config = dict(
    num_hidden_layers=19,
    hidden_size=192,
    num_attention_heads=6,
    num_key_value_heads=6,
    head_dim=32,
    intermediate_size=768,
    vocab_size=1992,
    hidden_act='tanh_gelu',
    norm='layernorm',
    norm_place='pre',
    norm_eps=1e-05,
    positions='learned',
    qk_norm=False,
    attn_scale=0.177,
    bias='all',
    tie_word_embeddings=True,
    parallel_block=False,
    init='normal',
    init_std_qkv=0.0221,
    init_std_o=0.00359,
    init_std_up=0.0221,
    init_std_down=0.00359,
    optimizer='ademamix',
    learning_rate=0.000547,
    beta1=0.9,
    weight_decay=0.16,
    lr_head=0.00812,
    max_grad_norm=1.0,
    warmup_steps=212,
    schedule='wsd',
    decay_fraction=0.648,
    decay_shape='linear',
    final_lr_fraction=0.0,
    batch_tokens=65536,
    max_seq_len=512,
    doc_mask=False,
    train_tokens=395000000,
    max_steps=6028,
    dataset='wikipedia_en',
)
MLP neurons of a small language model. Each row is named by its layer, matrix (down: output weights) and neuron, and shows model dimensions 0-63. Each number is 128 + 32 x the weight over its row's rms, rounded and kept within 0 to 255.
A block is one neuron, or neurons of one layer that tend to fire together. After each block is what it responds to, as a language model described it from the Wikipedia text at the highest values.

L7.down146 [118 122 143  90  86  93 175  49  97 128 119 149 129 158 124 107 114 193 152 151 143 130 101 118 166 124 109 109 178 102 160  91 114 129 166  99 147 137 142 134  62 111 171 121 132 189 104 144 147 182 162 122 127 162 178  75 143 170 101 123 163 104 159  78]
L7.down209 [181 164 162 158 116  82  74 110 128 180 132 161 163 118  97 147 147 111 103 178 141 196 172 179  69 103 117 163 179 157 170 140 119  79 112 100 190  97 138 148 182  84 184 119 104  95 143 111  62 116 107 115 147 118 125 141 135  90 104 110 136 111 134 170]
L7.down329 [ 69 142  65 149  92 100 125 123 156 160 147 121 165 155 152 105 125  98 122 183 144 190 107 127 158  69 132 135 149 139 168  79 135 161 180 177 130 188 144 121 110  43  87  98 135 134  67 108 145 141 152 114 125 186 117 163 116 116 165 135 112 101 118 165]
L7.down477 [152 108 117 140 128 100 200 154 165 136 113 121 185 115 140  89 112 153 144 147 127  86 103 147 140  85 166 113 126 134 141 154 140 124 127 191 153 110 118  94 110  49  79 105 150 150 131 125  86 102 138 142 116  63 102 179 111  67 139  91 186  91  86 137]
L7.down506 [164 100 116 121 171 153 112 177 137 150 102 151 122 101 140 158 147  92 158 132  88 143 165  89 149 127 189 171 157 132 161  85 138 127 113 135 130 141 176  92 110 105 128  44 163 192  91 131 103 171 150 143 142  83 114 120 181 148 164 146 140 114 123  82]
L7.down600 [123  91 138 129 142 141 154 156 142  95  88 137 110 164  97 121 146 104 133 196  60 143  62 131 138 101 140 131 135 161  97 137  72 106 132 171 158 173 148  79 121 146  72 123 103 117 192 171 115 138  72 128 166 165 116 157 105  81 155 109 106 100 109  94]
L7.down753 [170  80 118 180 119 168  96 117  98 143 134 105 133 126 165 175 150 129 124 163  91 129 154 159 151  92  80 190 142 114  79 102  77 122 158 216 125 113 117 165 106 121  98 137 125 146 117 130 155 164  80  70  96 150  82 150 116 107 172 102 176 143 114  30]
L7.down767 [109 135 143  85 110 103 102 107 115  97  99 193 146 155  13  99 122 119 158 160  81 125 145  87 156 186 148 144  95 116 104 125 108 104 139 111 135 141  45 126 129  99 139 152 132 131 146 138 142 106 139  99  91 131 117 164 151  81 126 167  84  88  63 161]
Short inner word pieces after a consonant-ending fragment, mostly in proper names and places, like Virg-in-ia, Rod-r-íguez, Swed-en, lic-en-se.

L2.down503 [115  79 123 180 172  78 142 134 118 128 132 155 123 181  99 166 194 133 120 122 135 123 115 176 136  74 139 157 111 116 114 177 169 130  70 119  97 136 143 129 106 171 106  88  94 137 101 127 116 138 144 101 133 141 191 136  82 133 113 104 151 125 172 162]
Word-internal fragments, mostly "in" and "ak", inside words split into pieces: Virg-in, w-in, viol-in, pe-ak, we-ak-ened, def-ined.

L7.down69 [ 97 146 111  65 102 114 104 106 136 128 139 153 103 149  93 158 127 149 126 134 160 132 165 124 114 164 125 166  74 153 127 179 122 166 180 111  99 113  89 125  97 125 143  71 104 199 109 113 116 149 151 126 149 134 149 152 200 127 190 185 101 170 127 134]
L7.down106 [115 105  64 154 173 126  70  93  88 109 114 141 154 180 114 132 114  95 138 115  83 183 102  94 160 127 106  79  57 112 155 135 122 162 136 147 128 125 116 135 117  97 108 197  98 132 137 134 138 167 125 130 152 136 113 134  97 122 158 152 127 111 115  52]
L7.down235 [115 116  78  73 124 102 132 130 128 108 168 118  94 119  78 184 118  53 140 107 148  94 129 105 133 163 132 113  96 181 118 114 169 148 126 186  65 140 148 140 136 139 147 155 200 138  59 186  89  79 152 179 116 110  70 169 136 118 149 105  85 135 115 142]
L7.down298 [149 141 144 162  62 141 161 164 117 111 129  97 188  77 146 140 141 134 196  93 155 113 169 159 166 159  78 135 125 154 148 164 119 110 158 145 152 155 122 126 141 136 129  70 115 107  94 127 133  95  93 136  69 157 141  79  84 100 140 145 143 159 161 125]
L7.down343 [115 151 117 129 137 129 146  86 104 111 165 148  64 145 117 167 149 100 137 112 121 130 146 122 104 130 175 135 160 135 115 109 124 150 117 146 117 194 129  99 145  86  87 145 182 138 123  98 149 172 113 110 151 178  61 182 135 126 148 123 174 141  88 167]
L7.down424 [151  87 138  95 117 175 151 153 106 175 122 116 159 151 150 122 130 123  55 120 104 181 155 137 111 125 111 133 160 135 109 146 132 126 187  71 101 144  72 117 100 160  68 163 147 108 111  74 143 149 176 142 178 156 142 142 145 187 105  94 149 125 182 150]
L7.down507 [102 104 133 120 134  59 158 148 139 105 119 121 140 128 195 172  74 126 123 148 102 188 121 177 116 117 156 146 179 113  88  91 147  87 252 110  72 105 144 104  89 143 118 128 131 101 154 108 137 141 137 134 177 173 136 129 175  74 144  75  92 141 167 124]
L7.down508 [104 115 129 130 137 133 137 140 135  85 122 103 123 146 161  98 108 111 146 155 112  85 151 128 153 139  83 139 131 134 126 168 118  87  97  95 132 140 146 141  98 122  62 120 118 142 119  78 204 120  60 157 158 103 112  85 119 120 124 173  65 113 148 124]
Middle pieces of words split into several tokens, such as qu-al-ify, ref-lect-s, W-ood-ward, Web-s-ite, often in names or table rows.

L16.down6 [142 151 121 113 159 122 129 140 131 100 137 113 107 130 176 172 150 167  77 151 102 126 173  98 121  99 112 139 110 116  94 137 141 158 168 136 197 165 145 120 180 109 123 135 118  88 174 136 146 145 117 112 132 111 119 111 138 160 122 135 138 157 151 154]
L16.down53 [151 136 155 140 105  93 143 138 151 129 166  64 106 194 176 194  91 135 137 148 107 118 182 113 140 112 105 100  60 129 138 183 150 112 120 112 205 136 149 151 204 178 172 134  93 159 121 121  77  90 109 158  81 123 112 135 138  78  73 116 152 151 168 136]
L16.down368 [112 164 147 133 125  98 123 167 169 120 126 174  94 123 146 106 128  78 129 148 167 123 175  97 134 141 126  88 103 107 131  90 143 102 135 115 102 186  71 144 152  91 139 152 127  88  98 142 111 136 166 137 117  57 107 162 112 158 117 127 104 151 150  70]
L16.down373 [116 131 122 152 165 105 113 124  88 143 117  99 102 168 140  91 140  94 106  67 115 167 187 106  65  95 125 110 133  67 137 140 171 156 128 150 142 143 123 169 117 152 177 127 103 143 128 126  89 141 159 161  89 130 139 164 103 221 136 156 150 187 131 102]
L16.down395 [ 96 146 167 144 129 146 141 139 142 103 162  90 127 169 181 125 109 116 108 111 134 141 119 133 147 125 124 138 128 105 115  85 105  70 100 122 207 153 122 134 157 145 117  95  90 134 158 187 141 149  49  89  84 114 160 154 152 145 156 185  99 145 127 111]
L16.down428 [157 147 113  81 168 110  95  50 127 153 129 157 112 108  75  96  97 138 130 200 137 133 128 138 108 149  97 108 134 122  92 116 140 124 152 129 134 149 131 171 176 149 168 153 140 131 103 135 144 117 122  82  73 103  73 159 117  83 125 117  69  98 116 107]
L16.down455 [ 93 108 161 111 149  98 182 140 144  82 147 169 113 110 133 120 182  89  88 105 189  71 162 128  67 109  94 106 124 149 104  80 134 131 165  86 145 101 146 118 128  75 133 155  85 118 145  99 123 143 156 114  76 155 149 128 139 157 184 136 100 143 123  93]
L16.down479 [179 163  78 112 154 169 137 130 118 124 114 117 128 201 151 121 166 138 182  84 146 139 151 112 102 144 128 115 182 109 107 137  91 156 156 124 114  80 190 108 121 172 115 114 118 175 162 143 106 104 139  80 156 187 178 138 145 162 149 184 141  80 126  49]
Final suffix of nationality, religion or party adjectives such as -ian, -ic, -ist, -ish (Syrian, Catholic, Buddhist, Danish), often before a noun.

L2.down50 [130 120 112 135 111  87 179 122 157 131 159 105 132 123 125 171 157 166 164  80 112 104 112 152 192 106 142 154  97 169 151 115  90 172  95 117  43  60 125 153 124 131 120  66 138 104 103 192 110 142 148 141 145 151 168 133 154 163  86 158 123 155 196 100]
Short word-piece tokens like ar, ul, or, ey sitting inside names or words after an opening consonant, e.g., J-ul-ian, S-ar-ah, Mor-occo.

L7.down263 [151  48  87 129 147 183  93  53 139 147 161 114 137 149 165 140 101 114 152 119 171  98 168 155 109 132 158 149 134 137 143 121 105 161 152 122 155 140 113 145 160 105 106 137 200 100 123  99 105  86 101  86 151 112 124 104 104 139 103 128 105 150 170 143]
L7.down264 [185 123 102 142  93  96 143 136  91 110  79 128  97 123 114 131 128 158 156 179 147 126 165 108 140  78 130 102 100 118 107 162 103 123 144 119 114 143 100  37 129 101 125 138 132 121 147 141 133 158 116 151 136 107 112 122 109 141 166 149 111  70 100 129]
L7.down374 [157 119  97 116 217 115  80 152 140  84 139 143 111  94  77 168 118 127 114  57 148 145 124 117 140 134 117 194  91  79 152 137 152 141 128  96 174  94 134 112 175 134 117  92 184 126 120  73 143 113  86 118 107 115 105 134 120 104  58 128 119 108 117 129]
L7.down409 [127  87 129 159  81 149 104 147 128 152 114 148  78 137 139 139 113 119 134 125  91 189 128 171  68 127 106 162 119 110 151  98 171 135 152 123 154 110 143 151 148 154 195  92 145 129 158 142 131 118 154 152 148 156 117 163  66 184  64  94  91 145 129 141]
L7.down556 [170 124 108 202 126 109 145 146 146 110 113 140 149 145  89 191 130 165 168 107 108 123 133 136 116 135 146 155 122  91 204 138 196 101 119 128  92 122 155  94 134  84 129  90 140 150  79 127 150 173  80 144 220 147 128  74 132 150 106 162  78 139 143  85]
L7.down557 [137 153 183 127  88  89 111 116 131 187 129 148 134 145 123 127 118 113 110 147 141  95 150 153 138 120 131 137 114 105 144 190 178 111 143 127  99  57 150 100 122 137 158 173 132 114 147 130 135 133 107 159 163  83 137 123  82  56 143  89  94 158  84 147]
L7.down666 [139 115 110 178 133 180 157 100 159 116  88  97 214 105 129 110 128 111 126  64  92 133 121 149 121 133 149 113 113  67 143  57 147 171 130 167 145 170 155 113  67 135 168 147 107 138 138 113  98 155 105 187 104 127  92 122 170 127  82 216 107 133 105 111]
L7.down715 [133 118 127 159 117 134  92 114 135  55 124  95 140 101  61 138  83  42 108  69 109 132 111  94 125  58 125 128 125 137 146 135 135 163 136 139 136 113 161 118 144 124 160 100 115 158 161 112 162 180 120 139 171  95 121 136 113 137 127 129 116 167 133 147]
Second pieces that continue a word begun by a one- or two-letter fragment, such as the in Nevertheless, rd in 3rd, old in gold, oung in young.

L2.down335 [127  97  76  76 174 121  83  64 116 122 170 170  91 169 151 139 123 161 124 138 166 167 173 167 165 110 103  97 214 109 145 139  64 128 107  93 116  86 163 144 102 129 109 151 186 112 150 101 166 127 150 178 107 141 130  74  83 135 151 150 121 149 149 114]
Opening or middle pieces of longer words whose ending is still to come, above all dist (distance, distribution, disturbed), plus ight in light and act in active or practices.

L2.down640 [165  94  75  43  85  97 147 148 119 167 187 168  87 136 105 187 122 144 126 162 133 138 116 152 174  92 148 158 145 127 170 105 114  99  90 121  83 181 189 114 138 107 107 128 110 108 181 115 167 159 111 108  84 174 150  55 157 114  68 112  93 104  72 154]
Word-piece tokens that continue a word after a split-off first letter or syllable, as in w+ent, m+ount, wh+ipp, n+eed, enc+rypted.

L16.down64 [117  99  98 143 173 109 103 119 175 160 128 107 139 141 129  93  82 161 116  82 127 162 118 108 130 130 115 137 115 159 119 134 128 109  84  64 130 122 145 178 135 118 207 138  90 116 127 125 102 110 150 118 174 146 125 163  92 133 150 125  94  81 126  98]
L16.down318 [148 110  95 129 144  68 155 145 170 105 165 158 126 134 101 130 143 123  82 144  84 128 189 128 126 114 138  43 110 131 123 160 175 114 121 153  97  98  74  99  68 169 127 111 131 120  63 138  78 120 140 140 136 136 154 116 154  92  86 166 155 113 168 185]
L16.down411 [117  62  98 114 134 111  52 120 195 173  63 131 129 162 185 118 153 107 124 155 125 140 115 118 162 183 166  84 158  86 128 142 133 163 100 129 128 121 104 119  99 121 126 145 111 158 142  66 136 101 101 165 152 154 130 125 137  76 117 131 120 122  83 153]
L16.down450 [182 125 135 112 117 129 117 130 131 117 111 111 150 143 122 181 171  87  84 135 162 110 109 134  72 132  88 108 107 113 142 142 113 161 137  87 134 115  68 158 135 122 140 104  63  91 177 184 139 180 167  95 131 123 120 124 136 116 127 134 114 155 141 122]
L16.down512 [131 120 135 111 118  87 124 143 129 210 114 101 122 167 141 199 118 196 135 127  83 185 118 170 107  94 107 104 132 135 153  71 125  93 171 136 154 100 146 137 138 153  89  93 137 132 135 126 104 116 137 151 147  74 128 143 212 151  99 124 124 135 121 164]
L16.down617 [131 106  63 104 124 169 112 156 145 101  89 161 140 154 154  95 148  53 193 196  59 136 122 158 161 122 156 122  82 148  47 199 107 111 139 161 103  93 133 109 114 124  88 125 140  88 162 166 131 171 120 159 142  92 131 133  80 135 165  51  77 107 138  77]
L16.down695 [110 163 154 150 138  86 127 139 137 136 128 111 173 138  93 105 132  90 124  96 123 176 148  80 108 160 144 131  95  93 125 132 193 177 111 155 192 176 101 140 169 130 149 161 126  83 134  94 151 112 131 156 124  81  75 115 140 175 107 119 102 146 135  61]
L16.down738 [116 158  97  84 100 125 158 195 104 140  99 133 110 140 172  66 144  62 191 143  81 135 115 159 123 101 106 106 158 107 157 140 105 124  91  83 167 150 133 151 128 122 128  95 133 163 104 131 131 143 107  91 145 147 109 105 230 139 138 186 114 156  25 139]
Opening quote marks before a song, episode or work title or a direct quotation, e.g. single "Walking", Episode: "Dark Ages"; weaker on which/it.

L7.down124 [130  71  77 111 122 147 128 126 150  75 112  99 175 151 154 111 204 157 117 141 165 167 159 143 156  97 169 150 146 131 184 129 179  74 169 141  94  91 155 127 159 126  39 107 142 146 116 146 156 134 126 141 146 154  68  75 141 112 179 129 130 147  72 141]
L7.down164 [161  98 104 158 134  73 156 108 128 150 105 112 129 104 169 111 152 177 148 102  93 148 104  74 120  76  88  73 148 128 152 120 150  91 154 160  35 126 165  89 109 128 130  79  90 193 129 151 187 131 126 126  81  70  75 140 157 164 142 116 141 142 134 145]
L7.down177 [120 119 145 151  77 116 137 117  83 140 128 101 131 159 157 117 158 138 102 157 113 116  79 119 170 155 104 119 102 150 122 164  93  65 156 124  97 148  98  64 189  89 120 206 114  93 108 145 128 151 146 160 148 142 125 186 144  85 202 101 122 177  96 102]
L7.down183 [148 157  79 120  96 119 141 105 131 187 144 129 101 126 118 170 101  93 114  99 127 187 151 124 131 113 134 166 105 186  86  97 137 128 108 126 149 149  91 131 160 100 105 162  99 109 152  98 121 110 145 165 122 117 106  94 125 131 102 122 159 197 109 161]
L7.down202 [117 143 110 138 103  57 161 142 144 104 132  52 170 192 175 155  98  73 104 162  97 134 101 143 106 170 163 119 146  96  95 148 149  75 186 111  24  86 106  76 139 125 125 142 154 130 135 141 201 159 180 131 154 156  87 120 106 109 168 126 134 176 153 160]
L7.down212 [108 146 167  66 130 117 168 124 141 176 144  95 228 155 156 152 114 152 143 163 116 132 121 184 123 139 138 128 173 117 101 110 117 123 214  99  61 138 107 106 163 135  90 115 131 166 115 118 134 111 156 137 106 155 155 128 143 149 157 136 110 129 143 198]
L7.down313 [174 155 217 141 114 130 161 123 176 138  85  82  91 130 154 182  85 145  89 137 105 161 146 151  78 120 105 138 120 168 134 131  80 144 149  95 133  80 146  87  59 147 137 125 145 153 115  54 111 131 123 180 134 166  97 118 109 143 127 125 176 161 154 152]
L7.down463 [168 196 172 109 163 131 103  95 150 187 159  70 133 164 125  88 124  90 129 104 144 123 162  91 148 110 151 163 107 100 110 123 101 120 157  81  79 156 134 157 101 105 167 106 183  89 118 104 162 111 136 209  85 129 116 118 107 106  96  72 118 100 155  62]
Word-piece endings that complete a word split after a short consonant fragment, mostly ending in l, as in onl-ine, libr-ary, bl-ack, zen-l-ike.

L7.down38 [155 112  88 122 169 155  97 128 108 138 177  98 143 111 119 143 119 141 103 170 118 122 142 127  44  76 113  98 185  59  99 115  67 149 117 120 120 136 110 149 176 116 147 145 111 104 150 101 162 104 116  75 145  73 155 116 157 184 125 133 113 124 148 142]
L7.down187 [150  67 149 175 145 157 191 156 138 152 119 106 139 171 125 120 120 179 111 109 141 139 127 163 146 168  91 141  82  80 129 101 127 141 161 138 140  86 164 180 120 118 106  77  46 176 146 149 107  73 127  71  77 140  97 152 123 119 155 113 124 158 107 157]
L7.down204 [198 153 146  87  66 176 107 116 150  86 204 148 137 107 131  99 114 151 136 151 102 124 139 138  83 116 103 104 195 119 183 168 122 213  74 128  85  99 176 113 175 139  97 162 166 131 154  75 120 124 139  87 161 141 207 129 116 100 143 142 152 128  79 144]
L7.down393 [165 197  82 207 173 175 153 148 102 147  79 125 110 142  86 160 153 137 130 125 147 160  98 105 142 100  98 176 115 157 111 159 126 123  75 160 132 160 139 128 118 115  91 140 183 121 106 166 131 151 158 109 114 130 150 122 122 112 134  71 105 158 110 170]
L7.down503 [116 176  98  76 131  76 142 102 140 105  86 174 110 138 117  80 126 126 125 118 177  84 158 130 147 157 137 108 155 125 136 129 162 170  73 185 129 162 172 140 155 121 186  97 170 122 145 123 106  85 157  80 122 116 120 121 166 138 159 163 186 122 111  48]
L7.down522 [114 139 118  92 118 134  74 108 101 167 114 112 126 164 111 147 120 124  72 131  79 173 126  74 109  62 143 122 178 165 174 132  78 106 176  86 116 128 190 154  38 127 174 145 147 100 103 114 146  78  99 148 139 153 169 156 138  86 130 161 137 160  95  88]
L7.down579 [161 159  86  98 123  93  95 170 188  72 114 168 151 160  82 110 125  94 186 149 142  87 123 118 165 152 123 136 118 150 170 150 180  90 128 122 118  85  99  82  93 137 131 138 131 172 140  75 112  76  96 141 115 107 125  72 129  96 140 159 187 129 150 124]
L7.down583 [148 101 135 150 113 115 118 155 154 115 138 127 138 152 160 127 135 185 178 114 166 154 129 156 173 117 143  56 157 178 151 106  90 129 144 142 129 157 130 138 113 128 115  88 102  75  78  47 160 162 132 115 121 148 161 126 111 148 122 156 196 137 181 173]
Fires on the second piece of words split after "th" (Th-is, th-us, th-ough, th-reat), and on clause openers after that/which/because (the, it, However).

L2.down220 [151  83 137 138  89 103 123 162 141 152 108 192 102 111 205 167 161 131 116 152 141 161 160 134 136  89 104 148 159 195  92 128 158 171  83 177  75 147 144 129  84 138 101  96 137 164  99 170  93 133 148 130  51 149 130 129 126 162 139 111  82 133  82  74]
Short word-piece fragments in the middle of split words, such as the l in wire-l-ess, wild-l-ife and bow-l, plus "first" after its, his or the.